{
  "num_hidden_layers": 18,
  "hidden_size": 384,
  "num_attention_heads": 6,
  "num_key_value_heads": 1,
  "head_dim": 96,
  "intermediate_size": 1536,
  "vocab_size": 8192,
  "hidden_act": "gelu",
  "norm": "layernorm",
  "norm_place": "pre",
  "norm_eps": 1e-05,
  "positions": "rope",
  "rope_theta": 10000.0,
  "rope_fraction": 0.25,
  "qk_norm": false,
  "attn_scale": 0.102,
  "bias": "none",
  "tie_word_embeddings": true,
  "parallel_block": true,
  "init": "normal",
  "init_std_qkv": 0.0224,
  "init_std_o": 0.0,
  "init_std_up": 0.0224,
  "init_std_down": 0.0,
  "optimizer": "muon_variant",
  "learning_rate": 0.00126,
  "weight_decay": 0.0,
  "lr_head": 0.00648,
  "max_grad_norm": 1.0,
  "warmup_steps": 200,
  "schedule": "wsd",
  "decay_fraction": 1.0,
  "decay_shape": "linear",
  "final_lr_fraction": 0.0,
  "batch_tokens": 131072,
  "max_seq_len": 1024,
  "doc_mask": false,
  "train_tokens": 598300000,
  "max_steps": 4565,
  "dataset": "wikipedia_en"
}
MLP neurons of a small language model. Each row is named by its layer, matrix (up: input weights) and neuron, and shows model dimensions 256-383. Each number is 500 + 40 x the weight over its row's rms, rounded and kept within 0 to 999. Numbers have three digits each.
A block is one neuron, or neurons of one layer that tend to fire together. After each block is what it responds to, as a language model described it from the Wikipedia text at the highest values.

L9.up275:511511522506479516520458474510510478564426568532532527411491529484440571502527536466448548442473452520504403452433501462468570549575476510559524538545484478500532545580589455566564483491527451465488471543473460507487552555456479476563515499539508461479487464435534413520462502468530500508466456489497519489520474554517516530492451521516475504447508469434480497597467464532506484482431
L9.up730:514515580463508482548475503505439492500500585569523522509445478473414460524461555509482455474508537508544525514516455489573505503443578490504536469517544470488474457521458469483534542535477504443475474487424476496551573515527482476488541541506555493520441528411430511474456530512620507454561493509498520459497541503522502536556505529404467572520486556540463493497484545529516518581515
L9.up790:489506522503559528553490521536572479510448540470501476584453533467493505525458529491530454473570476514558504564490563549608466468482548479530474483424501572487546502512517514475558537520556513514465505448505564545484472500513478491465527484446410478494465487552487507475504422516496517481510429501517579458520496444443514477415496468458554481513424565470547488482468539530495485543367
L9.up942:503554500534526510586559505561512517506508566542524514511421554484532497506452555462482533537504465499532408513497467467449486462436473560485444524524456470454476438520424467497526492456507542486500485518441482471569472495538525491487479551439540483548549512535493512502468553512438425495442448610533496481482538491573555482431516403472527430457411525434489525426462531454550518520485
L9.up958:458491486529548453476388529489497508467446543539492539530479461460434580563442588499518471489450444548536499485440504490484473482427568584497515516464496557530486447549480484475441424491475524495491507475439512500530495520440417494442524496550537497572424480423575438457549547512487525440477558473521525490498615520499527463511564468431508473532452468427412495523473501506486440509515
L9.up1204:512489430570528565430497475443452585546513487542434478481475485538518513521524518506545546531541420451445432421498468453477445424412528483499517517528488453476442519509464385523379516533473448493539574509483563456425531502443471532446488558468503518474544464516556510454498549482532534468497435514529516476497504405477494502499551534467533493487516457483468571524496512513535512526461
L9.up1345:484562477437523517446406482497443588452509424511531525492513452540490577476441486542504490504506503481515481495492476570478547509468587573486463472559583560508498535453439505509439483433491489482469505500499469524508504446499495565542508513506541483560481443526486496567510485554419517531546481441497576490575463556605525484561520538539527498525460496423506477440528505544490506467510
L9.up1483:519534554487510463505463534494501473450478504547508536531522487446495514535474491489443522465482479508480490503499467539441454424519547496534508457462527494455510530436497493549446533515443462476513520513484465552592545427477508455507492549478533464505484493515518493509515490499473501434514503523529536490517466536588523489503592499583468471522507585536508488562519441519397463423464
Responds to: Word-final subword pieces

L4.up211:466572429451481434506531511550519542540499582593460449445462534497523495502483547515507510488521546474601523576489542601490460504513477431497424434427547432466549524455556554464504488501507490549557468551536515470559499496510478499511467488437421554427489445433507490558565575481608507568511551533551557481416441493485513498419445438547535477506474522498507551506463516482527518537492
L4.up248:446478483557463479459450547473539491433441447468548558511564423474517518495497541544553492555427548564517436524539517472503477515561555487490531489508547579536517506477523479518500505482476430468443517489439485475592510511509528582472476506554496510518453428487452441508596455486548520543412560424463570457537529467531521503525566528569503447513517507555477565468508495485521464487469
L4.up326:421512499506431583397484504500552513542568541485462567506513539500523614451512477557468447528482491552486568489492456433485540482464502571490566536534490515521527565517407497538474488445476483589544441476484550467479470556486517512498487516512543510502487465554502465505499448568542523514560622478433463476442560499466515524451521521519511446487501464483523512522473560520588504482467
L4.up524:453481533457534444463443534477495528483507562458622562468509468502497562471434417545474425444440469531476507473446473494505490452512552494536477497560534548489506520505552503482484489518500514480549456467542569505509529497493522515460462511472466515490571466515457470513494506471531586487525495483481529489511477464423531452517425524556452555474427478485523531479466544543502519591468
L4.up792:540498527444500434568440500558470481555511441537553538573510474473474577570537532532583524436495564475515477481443502505446508535509521516452528486436496519461510437531480538545522491451491506431561485522502554523486476592585532560517538491438544557469510510506508515547472461472582548414567524576447533535467439459523525510470443466504480533511508541547477486512513527488588481497522
L4.up1026:525430486474494460479458395532463550449550545533564495531530470479418476532551449520501491495526488548468477531509527510526484506521509452572502509547476520497519513431473528516503500464523565492506548526498427478531412439427539467537569417557507563511543482449479580522524437471502489528536498482493481573466502456518519542523580543445523487441580508453478549499592534473507413511468
L4.up1139:478497555507575389516445543526526498460457535479514491462479485530484468499465444591488509439557485499512512482499501495523422474470459475452357504411446503513469554497505514522526486528510442463530536542506538516564509490490573534525478476484451513500508458536485471472470452549489435509496550507468530469513511489497541518531499513499525491524448547487475577403419482524492544437508
L4.up1379:539451577518463520480582552536490513449464530477458511499522553552515478442501482482524524539440453482489531508495447451505481464466527466457453532536476585452523487476472512533477467492505451516516485548503547490560368504546507512520505447491548540462486498508481464499537511488568503547526560481464564487515482468481590452548502492482471465432488474487501496499510542458490506465493
Responds to: Mid-word "-a" syllables

L9.up55:462500585483555463477545519485474520519508460522477435444530478501457442472498509536548528498483434542575495510481501532559541474425482538467538488576474513469449517580591501430532550527482533532590507509499529585433495509513522505547544512558515491512544474433435512521527537487489558526442500451472461500531440554481541418412526535494601498509477406481483533536515531461472460504552
L9.up337:518526574550452498448486548498537514525512564454465508553483474512494484422497485497547482462500548560520478489552496481530458463549573496527494406511517468510464481483458491592495532533523477494489515540473394484575496507555422496529411504474516528469487534531520439495591558490529561522523474494585449497471536474475501524482520494451451488516496505512541524472460453600503471522473
L9.up587:566481489522496592506498560452518519491488536396487497493517489477533453498484525558485528440512509502489530532568410486470476551455543518546388535493434535510535450516469496513452515478454448514542507494522552530488433524535526493517487543528552447496539505497467478476471518476528474487481541451475468565554610470525477402503529526481501513540496534536434423426513512513439556492481
L9.up689:498551475523522424519503480502500509542446483451580491530467443434509425451496423484525467481514536541542588503498490533578508505498557595448421502505479459529512506561519455537454583543452454521469523538551525479482510511529559501534581512550458405494557467436496426500523487478489455526483536465564472482459537483535440484523520446501542538520490425524490514499501476542557484579446
L9.up860:494510484487551518564556501577524503509464502498529517537448510478481444429495540548536503509569467512579514504498432520498551454548540546488471510478469565542481503519483539431534516412518478385564603471452519504483529558542518482508547520551507479411481491516507492488441428509557544535510523386425490418453549517475496447482473499496426471508531518546527545455528542490565479478485
L9.up948:451417496478433589495438495520482437532560545490503483471545472483510505484561502529465454498484553453519516545492521497557438574489514550501416498528512523459469480581474458430499522585502494474531456544450502466526474499491470511497514547467516445475549445496454559459515476467541465510477495513522469544487507514483482441511403519534442547483433394505497475478467496523508487465524
L9.up1124:487518480518477620454480510493501477517502418525528565484500452494437481499490511511508505497448550553556488471433474562539441503491593465432465501558527484516456583469433539441413505525527435489562499506486470496488486425505522478442498513492502440497477551521465485559442476507582452465545440490517520491429563440488518501490563506466528515490457472485474521583522535470479501481518
L9.up1367:431497564539491460486548481468516483534566534444461505498482449443470447492448566486472529433476503473512468513469533427513499449531542575508490498493485459492470493515529500514535503554464584530493542435499485499508512514494512482575558534610422497548468418531446497514512357497576471519552530499540541462472480535520504547438510499484455499454506420539549519450500466508499561527523
Responds to: Final pieces of multi-token names

L8.up791:495453522508477526501452454453492438529538528536437449569575500446484543479452514535477491546505511504547566432503486518490442450486543573557444575488497514509382543549539487505494519539538427522472553504532464513561497484517460501509506521495438514454527478537436483477503456524536542565449503496456485499442523510436478512544470539508454507510529493506516442481484571508538510495526
Responds to: Word-final subword pieces